Weights of a small transformer language model.
Size: 14 layers, width 256, MLP 704 SwiGLU, vocabulary 2869, 11.8M parameters.
Architecture: no biases in attention or MLP, untied embeddings.
MLP neurons of a small language model. Each row is named by its layer, matrix (gate and up: input weights; down: output weights) and neuron, and shows model dimensions 16-207. Each number is 500 + 40 x the weight over its row's rms, rounded and kept within 0 to 999. Numbers have three digits each. A neuron's up and down rows have the sign that makes its largest values positive.
Before each neuron's rows, "fires after" lists the tokens most often just before its 100 highest values on Wikipedia text that the model never trained on.

fires after: " the", ".\n\n", "stit", "P", "FA", " |\n\n"
L2.gate223:527476546520518505521510597511484568495522522523468499521505547472479585514507529407521578499533486524484558479475523514488485629558464568466489495446580564468501549441509528477541503505467532437531470518492454511460466545540496523474520520473502492451546453589445456391450498495512474452464474562469450523545557491448513475448548522527468541535428516495496509467495451435506506530484462533477425450536517545465468532446454557517453545497488483486527526459552561445554470445467511489499537437503582461506509481480513458497419504543547495467487542501543493582587481440513479555
L2.up223:465547523428487536524446528517539488594455467461527525445425503497526417507450568536468537519564418480491473485477480545501448492464430601502431460534498522567528567474515515494466482501521493435500548504420449518545521469435562516446499467515452496548463445460550488574513518500496478492482454521434443567495488531486548562505456486471550520447484476523546475573417489537454544492453462519541517551477513452540499517446458453492537496478449511485458467519503474585502502486485543515479520498493473480405520554520579537488525505506446544483499404514437517540514504519470500551
L2.down223:491465449454526522514482479449501521429481448483500435484515518499498508478509584503409459506519514531487539493455612509570489531495511523570499551488562488495481485526468460519534391509548494511525487466495544532519448487498467508528466472490418507498499454519539476470522459420535538548512468534473526526531504552578547478485497526511569602543540516500509467539498466505458545520505410434483557500466545406504538500501494521516467364553486488525443506510505496525495556542537539548491586477443522458509513580473500442547494457495484500536469475468507510527460479601501501546

fires after: " the", "che", " Miss"
L6.gate494:516572524603569511472474508533402482493446511502507458590461496529406430504465440504434565452602488493462510459535495492498467486464525462514539559529474402564462507489472482552513498523485496508472475497510522531555487392479551507535514481504525500583499527514427481463474486566554493498427462512504516474559542501580499508490520510488540583564439528571424484522471466454486441529497502475450442472531517523494533520459550467535483496467507452504501500478473496517582516509529528518504545440529526544467533473495448539528588527581522503582543548449510473452509495452526524469
L6.up494:530494520525562519497477413503521454502509458457547480501483559505493571444531562537467563527536461466486480502487479490535492511522553497497481467488475444508462481525506502449529503471533459464405460459494503519483493556502524533459507590477519544454455355487475405551519453539483511492455533529441502548458522534524480508482542540490553561503467527494520539593470471501528453424484438555485509474463490525528570475427459525431530483544486530426530485440551493454515540499533440449589502490445563573465576521501466480558455548530494498555510500483520575504529525540438511456
L6.down494:478506550490486544428473506518452561545467493545527509565522493500467498488513543414519463543568431521496481508405412459532541521493482507525494521529498459501507465572521498510510497562532497523485532498523531505476460525506480531578549585521485471435558426426527513498537526481469449487481478468420549538482479504486555494478524546542491497617477513510497502526507483533519559577461504538521510503518474462533495535502480501420514435523514434510621487572577537546496535543464522501541568441514538489464603503501505546483508572480463438493492471488472417529536432501528426537

fires after: "0", "to", " resp", " Pol", "ol", "ak"
L7.gate51:520494527528506460524518543591479501492529503496501507510528505523441507616518558512420456480579441512486490515539504551524464487534504547478517468470535510543502526486473533491462517553500489565480441420500495533537526489453474523526572420497517459471542458474470573424484549475509532536465512414469564498519441511516542530470589517507518520508558448469486518568550507460533492519503483464553451507516431516507461487479532526507455510543519481549565526464474580535479482541476578536498583466516491525566508473468489494436508523553467429514466556513562513541547548619490465466
L7.up51:507471477471467489460495468471497527465516532452499551467482496522521545523532469452449483526553526469489459563566561531520563530503491508491502518513518468565528509508547524509553557446524473394538512574513514491516515429536455486540449509415444484476541572517499464492491459424440443518502536520526515498507535428500483507521429460489487422451431520446577487425538543448465454505511485474495491582520430522489495482517449519528534528522514507503476531484574521489468541558599472469461544530447464505539459371536494450535443527530482486581483460529484516564459515513452428508
L7.down51:509430468523453466522528478554464574511451512496447503442529503463496510515469490471518510501519548517553542550465551521473578519515507468579528515528558495527463506445511513500506504456504515537453440520513426500509503518505558519593546423541483429472466477531523451486512486378523405471462488523536529542531528502527435435486440565483467502469531498524460498456469575534453441494561516611548442486521491466462481450515527477464521519515449529451469524531535453529541567501430457516462504486461522410440500566558511478521450552514495511526506435467490483477479577492502446490

fires after: ",", " st", " (", " \"", " and", "),"
L2.gate257:478504535555526460490455579498494509521551519529458487500519503491453489495547462508562478532525590462492506488486566501516526539545527487521548501516499501476536515476480491506550467469450469504534469552509585519468433502534434498583511524509453517469532595580504451534498512436478528474398466529469547439431457535513584533580538534515554444423491489456487494491495502595484437443541525457548476515501530462497522551487497449532568548462546534546540561483571526493500489534500445553472476508418464482417517563455513474496496460488435466552536445467495485542578503496552407427
L2.up257:538474562472511505548482497497536518550473537506509600541511495478420480495498473471483525509495537514504492420451525555430450490478488544480483619524501556492452462545464467508498494553443513497535469575524520507530548468507488490492443457521459543522501481486509552457484551514417550509487583539550481466537416534483536552529487583536552444410543461401462413500481523564441511471500504481490524526492473434552576552526498538496533504553474552513494561463541483466482578537448489480409426537477498498460528455551455472501472552524413481521523505515418538573530518514446489441
L2.down257:485484523490492446558552570530496409508534429496557512547483537482490457470493485464562452506489475523509464534573480479548402533448490503474457472516522556551445487565524462554471506559450470533509506489512507428503522479521547443531476450501486558463489600446506427497501514494520467517559469446516482442460522473446495483476514520409556474443451579510537542548546511524529501472455522552526419471500508475537509517566503428428537517474531485460540438556600498558513546520471484548460538503528507594482459449410459496516468470541503562504540445478492555509539520462591523478

fires after: "a", "o", " A", "A", "e"
L6.gate7:508554470512590466515512495528539516473520536548468494445567501458436464488491581569548497516578513486491495485548497536497501498529517489507489494511462533560523475505413574499453453461531541500464482521527542456405508490505554485511571429571466520477461472523377550555524507630505503512529457500442509450486473497439478439510499471538433441576541533492533432512526471464506435472502535511530535447510538542565497466456576466548508547443471535468511472556543518519459484520506559553454513527516459522538502516583574511455496505494434463518500469468446516556419453490512487563
L6.up7:493485482435499570490497523510531543564495471473539451521531437567484527494472514503575468611462505539434484469526462473564543548512498533503477484519413500470530481520443543459458406487413564448517500539575444515458471486467472571463486451424498483469417501522452481553511565556458487462525499472478512550580530496511437495479545447505377538576467488493463528560534521516491516517500449537581495474552438560497512476432536472553520549502492515486519470537507514468407564513471510478501436540515482544494505516471511493491508524528467483546435494473491521530506513508551517526
L6.down7:577503426517461485436473445573484491588484491547495527568475554508536496467505510511493536501509524591507451576477491538483488545463512450476453469506443475570504615470506486464465542559514429490477541462473528498502413526491507548504468470569486526563470471575459487459529476540522498478490481463521478509451472458424508544502521507533585504458459506487491515438416560491496448559519548472541446495480533458445479593502453560477517444517508506537511572444534538491540483470525488476435506454480490441467487527550474563517506507493487421501410510519493536579450454457499510516

fires after: "–", "-", " as", " ", "k", "i"
L5.gate49:514463486506545506586473462497518419414492465515467526486502455526549539482474437476495485476477488544396460474549477531444567458479502467516561471460569512496535488547468558578537491501519521484553533465500427459487483483509566469480516444510475462471490537454477479494501447517525482485501477477502483503498553467449490553515537473566521505451490480484482561527477558481370417456506488475506522470531544572489481475434499579506523519509428526441513533541512484511450509586430484524452558576501527493469480547477489517502440497515542481429527556462605543504535539636494562471
L5.up49:516474522507427483568488453543500463514470499511505527442498501508537493460475404516501413485525516557539474492495519501486449394462545485493475429595480501520418520504466509550565507512487489432513510363470473453471546425511485506508454510457493454512466506490472477416467569511455486498483452497526516460518559486531490539506505511527504461474479474492488518556532528482494509412495434523496520526494521376484538482455438544469503536536533512526496491530465525475483525548486490435556464505475564481423518504488526426476483481546478529464487419489513547526535593512481528469
L5.down49:487519488470506449435455536493481504551418530491504491514589423529519521571482531464499489526466473443429480530479513516528542517528513427485508531399530498420516501505453524507503444503489542532526535469511550492466506443504642488493530498489451499433491510488497428446507474475470504460516530492453508502542508475548450496460536540469481514440528545472539482446572514523438486538498482497528477551417472483512573499508485444485465526492566545455563471503464478447461479480540471517510490541442500559500485626529427512484547478408518491449526446524579502527519513486471518534

fires after: ")\n", "3", "4", "1", "7", "6"
L5.gate618:447449460510510531453452513572514507469430529493482412486589472463541520466546557504519476459552504606477511476553504497490586535560480463540479510425537473506564482519555554462485480481558567480546533484490590524471461499469558478478476459537485514443463508510511548552487582547497533581489515511522505608514480492498479446462496409515419514516492535425522505555447442604507422540438480454567488501458502517497488490518524484518521494520536515507510475500474536499550525529458462499456538495414488505492510507501478485481445525479499473557586534543491552494537433516478544587
L5.up618:429533517530526518515460538462504447511495495408454499513589441579502470506532542452516513486528532501517511461527521474462529537486558514460464613480474486493458489482528492500481518392535569451459414502464542547416489549495494535483487430477478500477456529438506523519465569519523526585461430536487547482490491514455497551542469515493400461528488548428456494482467468473559448455564513547517502438455478560451518520458489442466451529471539462596512499484496497481544498504521492507486574487460553528486498503447492502499520549467481458488468492442540540524536521498505553542
L5.down618:509435518524464515477459457523424515503476524523488466517473436537481440498461516491522512466480488487509520479479565528466511528520462538480545458534559547515485479480437441500489491449508519458426529494557591580494459577507500475478480542444499454509526545514557496446532462544444554555486521537528542518509506439500560518495561495421499407600589547500475530476462500501513488508540504528498510411525510452537508546478503521533441530542451554515488474443552489518410522543541510448417493429443502488501478482495602568539497506468462465509497532506567465446513497499436511554

fires after: " ", " ("
L11.gate147:470478423427512451544502515492435442460556484440495483520461440461508477508504514524468466427532536530540457602536477536456503552555582511521407509605453570496515552492493468528526404531507463516547516549457513406496469478446484488374483516428474530492505545535459484535473493494465498515554516521442503470464515488555550457482564492489493513496547533544506551527452455539481474569465456531434440489485471502486531452537556532510577472467558503523450551508501467473481500491462545440533510512551524522490481507484452513515453480457570525488485504549447562421532471550536517454
L11.up147:500499506493450485471499464534507518528591587486428496469530461487494546493467485460565436452560537482493522495552558459499442498537473506518502447520456558609454480503524501536517456533560496528471523505477516491513493499499494516509525562521484496442517533433604469457462580565523525513530498544482502528418450499439545549465472528484484486483557508523501512486519537554547507471493527485511533495529575512415431480503421630476523520457504492508535430539507558541471441492513511445542514450480507486446472498480502489481516467478546492436540551563447577478550445504520563426
L11.down147:524430515487500500460480481458442538564437517418520450446460428456502522553490543534535538517510448515434429498562496488493524483465469463461460461492547453486488525523514491482613529496471525442529505474506511503533489444530528472524531543456533472537489493551462526538438558432512530522484552554568543583516453494499427489494432519443480553462532532504553484462503494588487554467498427498525440540472517517533453508489520512535458557568515523510458550493466430439443531587501435477514455461522510481466498523467470536485459560575498449507434508480482479464517468540437487578

fires after: "o", " tra", " la", "a", " Tra", " to"
L5.gate233:505508480513521497506519567482359533511502543458431515478506459588565602457463555524495501465445548517550462440514518497564534456519444460586499550567451546505564568512475549506506541516444491499552515447462511512510496476498466594520474498554499531517464458503541527525499541535457538455496470533493507548540444503552476491530508476487509444476473521552518530495462532518488490580571562513515515555525493493461466501467604455528488536464472493538496520477523517557438568522539430495439527488479448523491496603527423535542515472501567439511450540494501489498457534508542512539
L5.up233:519495486542477396525477539468476561581508490479448480524573453542434548554426501515493539498538463575500517519503493474527455510455526530555515454574489501506461549539483522508559446497505555435498571492478467534465523417502545509528464506558491500488473467518437480565448540564455503496484424435527495422515557511478473453515531504462367510533484480533496522541555480507519551504492505497493504587527500490485454442439505538429512573553458540523530474463467538515421543516544530503470461503539511515525510540537476486442508520496445512482465505557524600530402533426551522495
L5.down233:554449525439565544499475463486526481570476448559478438530481478543543521439458564448568463461527452525461504545469460493467474546490542513433531441495528413535466571503479458558517458445579552530476519570603510475501517522460389471503514450520438483542498487540438453468546536560445495541530560466417508517516465494439481473486480474517444569528460459511531554473512471435454514492536485412552439564478517524528475507494466501509461463542485494500505501498445508497485512461531584497467463463561450518560476484520487496535610539458563467571460466520428486476526502506520510493

fires after: "0", "5", " J", "4", "2", "3"
L2.gate600:430451487427532459491434529491538509526575550550483518520465538469559529467412582449446491477502509539490559526579443463542528491447449481495506529525523445498512483530519481484491485494494440535482469464471507474543560470475503593570465492545479547538518507395496475512450402491495584511489502531482490465445496505492446468473474534447509507543477517441556452538514545506518414591539433507508539402423512432546481497506497479479524494422494496457507498487592428516555508457516472468531503496482454475474460514428532453487421477491537449568462512480456486467403516481531489531
L2.up600:517437586497473471500499546518528598540591517502439491484425536499496545504488529384492537490485548514543449485560560474452545474501509486501495426465573513537495440522518481480522487509552460478485507566492559524485511476449409568482487449536514570536485505501511483453449478515460559460466518496449537475489494450470510536456494538501461483481474473444462522506495452489539458492533532452483520433490494545493499506434488496539533544418467549464432551511533518462495523404545555537407508473507427470427522505466504531462446527525448453456466461470507404472491568529509441549
L2.down600:539482467439445482479523519512386510554455461438483500516452534501408401482517452455506502563505473526497522499503562511530491533491557414559507455450446526496486463493493527506545444523576515568479517516529517466394480454494568461377555501493480445525470513485444473486564469486573464474558486501530562517449480477525560543553573503532463445535519463467495541527486438444448548428559544522533475506561555453506544478468539453488476528545594505498520599516513548522472595551503552555499528421525506470518499495489472541520545447446462495555504532471494481528497382551534509507

fires after: ",", " is", "ur", "),"
L2.gate526:521525527496490474455545547581473499519580489575564517565503423528469480537502502448517453548430538537486470476470485527505462462542516565483460515548558511483485499499503515534515504499530482472434460445573573500504497495496488496529502436520503533525532495509469511555494528501485484508503617460515450530434501502547457576551574460430476513381493518459487554568522486575514499426524492588426490487564508450547500509551467511532482576477536551494520485397607536500500510449468472549455525459507423479505535463465546546500570435488508483480549482508489524584491539507524535466
L2.up526:448537519480499518459482582519505530544489469517511452507460436444446506513489555468496495472464531525514433538514543390483441539500519561466480456469522530473425457465524513460565483447494486531508421508553547548481494506537491562463544467507511518388526520533482475512513488452448540441487575501503440544554423506484498462534525455443457481514503489561448478487475472495460497485511540485500532536489539566495451514460490469479519492628497459459506464488506448479499521519460512551458533552548447452543533433508478516463495558494421518493517514517574490465435517443476473493
L2.down526:496487509520469487470500489513498486492434439501412431531441498457556536441444499514445557512554474535517510568478535482557529502488471485466518487559520528565517537490551562475503476422446531513537520538455500476470464429505516521445442561628483537518551471426450453469424493492519481496505492485482525446466482590477525607564512452399489489461483535469487489512516520512533539532458508536456475423532446473509517521537551500495421515499512525490504537532466500457513437528488449496480556494525513506483519505553541509515499433501494475549516488400530548535453483494500500468

fires after: " the", "osp", " The", "ra", " B", " his"
L2.gate61:508467451516498445541544495540488464484525548519501511577507533545537516569497483520480567469534528523495481478523537472467483536544464504496523538557499518579522474443499504480520575447557469560409546471554452521524519443467477525505482493519502509461397432531520480464561517524506585459446504501503507542460521539476500468528602501497545546565447429552517504505491514569489441443528518425472480535417375526454468555454472514454407433445502487530504451515482431516462500489532554567544529547574459547529442498525512515481432493547478537512530485498550530517499477499482477522
L2.up61:525532519513502478556488466453434521495502536450525487545490468570539493604549435509529553478520473535441465532549431499511554432495437497491552517473563464489486481486538485504524473460537455481451550521490517511468471470511448556486460504502534467420412456486496504516482491460530594527496503463496473457562464536489470423543511495493522531460421458539467440503401487486506486541553516499458511551531453551453504564566545563527494440492532548505586439495519385474464501520537488535554560460513483562486541549500446471503532502493501541529493515457516519508449539450401480502
L2.down61:484484503484548475574508516454500457487493524528480509546472530479546536534479488501524498496462593467480457479437465572579521474538455563545510571461500458443542451500448582462509460501467516537525534431505541531499434465454467531570544501493461500567428493481513507433441507488531472478492500508507449504542429502475451560539611531469531521503479493514467417489594497470498415526443542496560516472519425488487469483537555569461467451450506500570548445532510433461505500497513531457457456481546539507491489479467501524495526557517515521458477462570482486544550505459505408490

fires after: " Al", " al", "ter", " gr", " n"
L6.gate151:427436517540479561413429576518445545511457463638522432543478522465553501482507443530527505486606513501555501492431497555510558526562490489582534489523511544499475387532458580507502501561521535490516559501498470555478488533508508462501520474498486604519510490567466465493470477468518496483522543493508470550547538486538494506535480505498544469510491542529507491512529508433514557451548518513486571481492567555531487506544487451438535456498497537463482555544478461497509510517470501549455558561447432432450447482498480490458515504523537542427554509476460438502511554488496596516
L6.up151:507497511480553515574534508486471491506491465497459494512464554556528536501539473506508528456551476453513528483469537404508557477561473425470517514460539539429479422491504498456486565518544548531416515487466508500501498463413548524541508477529527519436490460431496440472526458546497514466525585533452487498616530514509580464467515496507473521501501606413488454510542477448580498545471594458580558499459463545511463533535485416492540420448563526494516544524559547518496475547477460531481516552505553509482490477561495515523489538499496506504420586454561548529510465541543478545
L6.down151:484526484529456525518517464449494508535534493526513504445564468432541443485502453435413539540472441524508444478466458432506476501416494523492466514455496467494503478441500554502454517474568535497495486486568498536488448441526580488571502482459491476525532500547466486462551561512464552589496494557515565561471432479501560510542592509530471525502525503496440520533597583418382568497500480484532544515554503478470468472528512502514481513522567416543482491503505518437419532512500515529502576541463483479535439507545510521476480513545534487553593415523464458491524494508436492490

fires after: " the", " n"
L2.gate110:505483509472488494511425521480512590565437484512462579553471502457462481495516533546574579489551461508533538446429503496471453487486503539480515580551450472467508533508496515455510550482519537421431502434556448510498489449479437479495531460578527485443508497569506452522441573506533509513490510496517506511478514487568528549470540547486604576549485558509509599505527523486504577520605455495454442495403497517492436516470467458438470514462498527556522439510516492501528530485586527535505454485473542513468418514522491438538499495445539510526549495490443512505553530541451540466
L2.up110:391466497451477458501432510493492546439488422506457538522468498435544507553518481491542574609421504531474512469419481530500517502585506520551432511531487492428433489534518563446456551482506530380459451440531441538520468576452546502460543509504485467504465437452484479550528544525471466508500529501549478479557556532501486525533458546474531530545484522521466537583548532555476465517499522457470556532509504507551466506517445424468543443524543493525511490553485526508490506435569563478494453483529524476486501563491531483518496501514571606486503509467478515516578546518463481559
L2.down110:504503490503444468535504490455442505513497502503494521514553492414540471563469487455509539513468463437435520530459472508455514452505550470511496536564508425489495569578519543443549471459463518478466501469546470482510475500503536500467526455486414507504541498546463466473439527505520515535428549491570506531539494564533488505436578513529509507560477543451479514465403522486521469506511464543454506462479432488570457464449489489488516493491455449539531419519502516488453413481484427479433509478512504495515490509543550487530520472558504557478558533582536476501468490526372473470

fires after: "0", ".", "7", "4", "6", "5"
L9.gate558:496455502403491484440488443529497422522541434499487519531550503531481539528446531484489519528515499534480511532542479534564560488506447464486575494527559401501501525457502429541481459434508555481455546397469484452536455490520520531460455535492536475573508534496492483540510506515453461507485489473467535521592437490495519519487430546487472499483505496562479540500558443588445480505498488574511421517444484486524453466585536452485523512562533541563497518537512487430531526466496544466487563485504461474484415559453471480454494467483416495439486500476496498465467536490484544526
L9.up558:454481581499500551516417483513523519443542463501435470498471506515473557509453563539518506479578447556480488451504534494558512512463466532467516491449534449474548521526507504517500492482480556450474522471458488517505523546516546485462447485495574465507438470537542473514476535506525428540539493444525557467479437526457515483426531493532519492521469421581550495523462510489586605447534489481532505453484482462549442502558496524476535533492537482510529493516532527426532517447498511547472463483568464564421428548465525528490506487464482486464501517518451488519406517483499510496
L9.down558:509461455509460560506491468520541492535514480574617446532500504489480425451540488517520534538549483457478469459582525520478495519480476482497496496499503536483543517514563494494509552562472430498435506548417532562540514533488461512436535524457466481497535517521565503525479548511513538550569512479457490495463536554433599500516421501523507458583480471507501524482466454523565512539508559518439442477476492548439449565538453437497493472590515439549562520486531572468567547468545489439492488483448525511472520542516535524573486544429485448477530535494455527461471443463466536466

fires after: " pol", " c", " L", "ol", " Pol"
L2.gate532:490494567481468443498492497532457427517463463475508439492526479559502506419533495559463475507459474475583532511533443485550549526486520543503580486477567473544472442513463509470458518544486541483535518493550485502554482437546543475509433448524545524522491520484455430463528539465470494503500572491541530492527567449494450425447514481538538516429482401469538434437474460470502498515516478477468445478601451487525478494477541531509534574467389500481516478466505456528475464494522554553420539401533521453495531557530594533507533520538498510503514557481475471527469547538458577472
L2.up532:549457448541504562464494428484486579482384449476454444514468538462529443486504496539479462582467411516464486562543527464601484573486468586449463470494517463511553478491484465528514533540473475505560476511512532553469520463450469561559493592468507495548450535568449535518553532471474439574507505506532452562472488538559459467461492507480511495483515470462539560515446450468548573461484467454489478500501486547485467553484524503560532490486467491500480558468521469530469518542538425484435587471522455422434577514453530533507520486461479431502552484424522466487494519457499416474
L2.down532:486559467479483535507463487457455486503515493510457497551521556558473503551512491520424491541521524571510486435496559399501488490467500557503578494498471477496512487492498489441509513559457488509546561510589545523521502485555509582548531524554469498485508534566447501576568441465450473468488527455543474509556573481500470442534441511430513495490481526478517465517507465544507506495530482461453526521468501461479499529528542524462506568504561537407588461509509547444449510552523507494439568579517546386450500533456477551535537500548558518521497449517536446506382559540498504505

fires after: "0", "5", "M", " met", "q"
L2.gate62:571467518501450471480548435483520504510513463581514553465485573512505527548472475502457577470509436518521538517501496485573423547464479513444511518495544428532518513516477540458502506538489507486482513501499490561520486458451452546554458574497559485494515551514499473503433550508548547542584446560530438538507413596496497540447574499511565487476497420462450513526556501497525464518486549553473435467542523495511441404565497516499495485439516485531510495494401492495407497536544461471505463527514413486453557499452509528440509476460477522473523519454509520425504484482446483501
L2.up62:511517520507458477452614414524554445541457466527509460520513543551457539538469466539439524457539483516498542500490492515528480514471512532470537511516512425549506516450440528579526505560474516539510551509533530538523496479463491548581539584477554538584529475433524459510464554519513486609566473551495469478504394577494536486517518498542546462480496494512478454485514485477536445511502517546519456530492461466473429418532506520493540446385467478529606523491425516465470481511508531501472463501463460440509521503508487521455503515481520519524552534447553558404518513464431484474
L2.down62:515481475435457484523587517500527467518494455492501468431520457509432513536489513524460441506490502441522490550491499523517438519488547505508481491468466515587501479400539500540548534507498489512505522487501546537515506482449515528566533571442484525568545427465499567499520531533526384523582536509543493501485473508519449545556537456490483494487428537546408455530455526479495475421558544582495500502503552460456469467507455484553561508445434476560552497524414375494537451536549476440503437460450484479517500459570537527483514472412442512537480455480553514437505563455498504549

fires after: " ", " |", "1", " S", ","
L6.gate487:572442416498515447482529532474481485516486507480460517505511536516497490487564519488480499442455555424480463461563408447546393507485425516464528564546499496489507470471550519398435527495533406407564500495594487509546491476496546525498507482485535571479549541531431532487509519498526595506459460575514488472508504512473439489477424499498545506527432512491476489500512494497486506491522581514484471426496504473489481489509468514533464513524475521465445533517511508589534449478437541545477547517498467535481420476395464484458557540595506494428524459560476497509508487479616512485
L6.up487:478453484480489550567600441516469559491500443452526466565467465531492505503502547527529516422520461407470489529499470443498434510496484477519614538546572499459502494438508555549439555462494517508543494494601549519507425541510564464499464437413451484485528490464564424461564467532493498474492440569497497450458557513547521563432494439491462464477447517516580448543461475520484496532559518534449470508468419499465567516515447407406450448507471534488564560516469526532551509497528490453436459534473494503514448516543513495505541494529522512462517511504526492523517537452511455470
L6.down487:498496494508606550479584551443543530546448513564470569445477564571435513498467446409506483589497470528507479460499510480441563471489531470527444466505461471493570527542409477564596468545511572512416488513491509500437515529490534537510531565563523504522474576537452514483456503480455475495530529403527464502491553434419525485563445479544537490488478534487528617529487448526502508420528481452540470499478492505476483515466530546482511549513513545513516558447537496419473509474524510541437452469528474443510489518582516464547550543471441478407474449443487459517484469506526501495

fires after: " the", " was", " O", " For", "7", " b"
L5.gate75:520532487498514476447478474490471503453492476602477448554475495471512522565432553521549536511552434549490438477528461529455478495504464551483480551522580510433476471488584503525449457554412470498492515454518483571474483541456508540474479470526451485573533497424494470451508508515539483458496539518465504523510506511511425453536485518413448500514447464534413416418535518497458433511499529524586464519525541531490476551457534549505520567534429522494460498515580511441508550526501432508473543458508531468464522490472499498459512458462500510466556548446520545565512565478534524559
L5.up75:480522531471508454502498557533507467494547521552481483507480473529472507591535532535498523550473499502499540466468557481506501468525506541452452508465430545466513506485557521565511507511525507440435442521479508496541519498502586497426523555525484541508496437472505521491502445485471462492448496503403468523509488471525518487512478553552538563524481470508453454511519538523420509450520466578461500507478547433493491528429481481510574566547374473448490465522494600532472486579493448530429523524495484484497600605474486436404545420448512545512487540509532528566456457514468481514
L5.down75:511444539526449565542459511482536498518471487492504475448479442556465455537536470499501469445470492406478538518535565539492540524536497449461483489504490573505562487618509530413513470542483483499443462484481478520480457496447575485454491459518507366474457475562441565492513436494389548475498477512458563463511514511460482563500479488459512556495524503458475452476425548534514444552446481461542481553465532469417477537496472527543467548498535479495450504502525522548485442462489526487530506482501498571555432447505518542465465446521546548490538547512502551448528475505485528533

fires after: " |", "-", ":", ","
L10.gate548:521510521500526454495487499509501565486484530502535474556453523487544472528563467445522453459452457496421435469500511567490459479492529509450584476485481603469498535555491488460512503529487491493611522487491485487480424502495524529526510537459515470606455483516529457506554577576453519564505474517523514524499442540566465505539481530470451605590467431495518497558507465529453440476478516544475522469423535507470525462500482494526481486497443439458481504479409443533484508517465573521514496481541519445478404388439526411484488508492451517489499507487467447529465503492470514493
L10.up548:585499492530481464523507481485511547470503547502516415528493502494477461518526526484529388515470462472466408510525454507517501487460484512515555441549479535506553495505523480522408511496447493521583551486495508535527468574513513517522484491522547441584469454506545545487535575567452511530528482482514505516510453538514495489587520485509399551540506453487479550550473483528438462439475464530476562516514552524509549522522415463496519471497514510458538541484403471542533514460481547484513505487545523515514495407493482424416507551459487572482515510503429468564447524519465542452
L10.down548:533508597514472489431492486520498557427404490447532528515451467481550485567528518462499402524505463468514537513541493459512510526484537506494510525537489480534475431504461539466441490505508432507474506457487450451487443573463424512555567514452516515511491496580473544479505471509503549549526478447449465471512521551496499497475427512473399565466482467504554530478502453533448513489469525485427471563459554484479457507556502473497456489557558442479537498580470500527541503502476528514500474500509474503405472449493506430481485559561502450508518533502486474492466485485397507514

fires after: " United", " the", ".S", " H", "I"
L6.gate445:559547483483554442523449446450461505396451446527467488482584489460527399535490425459575533476526494509474491479565494512485503555525473584487563535442565476523528471515543550489470569558497509541446504501467470524508499488553493504461534491515547476468489540506513559457534491474485466479465535508534499511539509501460546568485489466533518517543504474442496562504610499460577494563490525490500484537495533498464519481524536397505512493524526451415489544496470536512510415570512517511494502478464461471509472568493559504487456492519461532476472501528506515531500486428485534518
L6.up445:528590514443468462536493532542492488518522438461453483507457502522475456498420502526529405524486493500481420452506470471466497465509502476522455504485579432560539527481480535498550561437524481562435494475476553499504528455518553443488502522564544511470474402510585506531518488540434510514457520466559538500529485484490515519427578430521526520509444471520575663475579496515514486482501521582513455512486465535461534579539504483515543516509540457490530531549544528509543461576519556560524507415529475522503478491483538498486467503474458474515437524541503490492534465501448534496
L6.down445:466499567520505462522441581503417468450525499463562466485506461491470494560445450529565546473614519429430470502434474397482585564546492525441516499470480488548429474476540509456527534487520465497485495550534480452434508412530515475482531477542512489472492497426572532522463513544468418511450507511513475463496520506456509568532500503530441441519498496519544472471598543486469533505466520390479576500504629461531505511441486470458493463467492539480514454477455549500552552518510447463514481476507510493439524564466537483484516512542537470533424456433466479553463455508435550544

fires after: ":", " U", "′", " se", " .", "-"
L5.gate402:533420462411493558543507494614454522535464492497478509566483527575481500479469554454439507528525461532484494445471471596470447465482542446505577433517497453511498566553537536501563556494550512476555515487531470559454523465530488542522522507451488454510473525571496530483577486489434482572493529473470579419464475467516482516541502520565610524500573476543521506501551470544451520514474485551515460504490511455509540502501444473562506538457441468488509450524502508479606539508440480525478520514457537509436516543559510511560483506540494495546510474493485453527507528522480473575
L5.up402:540568513449496436499458570512525511469533525517480527489530453540552457496542501499534506519560505429522493491559495528425440608509526466477512500517589590548516500536442489470509560469478496527543473481612538452448499470581431472508576512549508493519536521454479520422544438491438431530496500470487571485433410563515517440551535476481527520517477430488492550478434560475491422470518482467535530421505482509497509522524448468482455548450458509451472458497559548479547514518498520549484471514488597480493523487492578517502497485533533534490464508476518514454549466446483506453
L5.down402:540479535449531472483500514520456437494471542517511536504431551546503453497492486541504512506502492515559521412567459439515491564446529548459509490539434532542549588514480578520514459518529398549533459401576507497422532527478557519545578562499520541489536521577525478473543565458517467500523480421464520511495502463500515495529441463480507497490530535478552454494608545525531427549491479538493500473436480557441502526521509461527422541450506483589517537515452462518552492536455466566463506454461546518527515537496523498459532514489531489495439506522551432469529531525609535491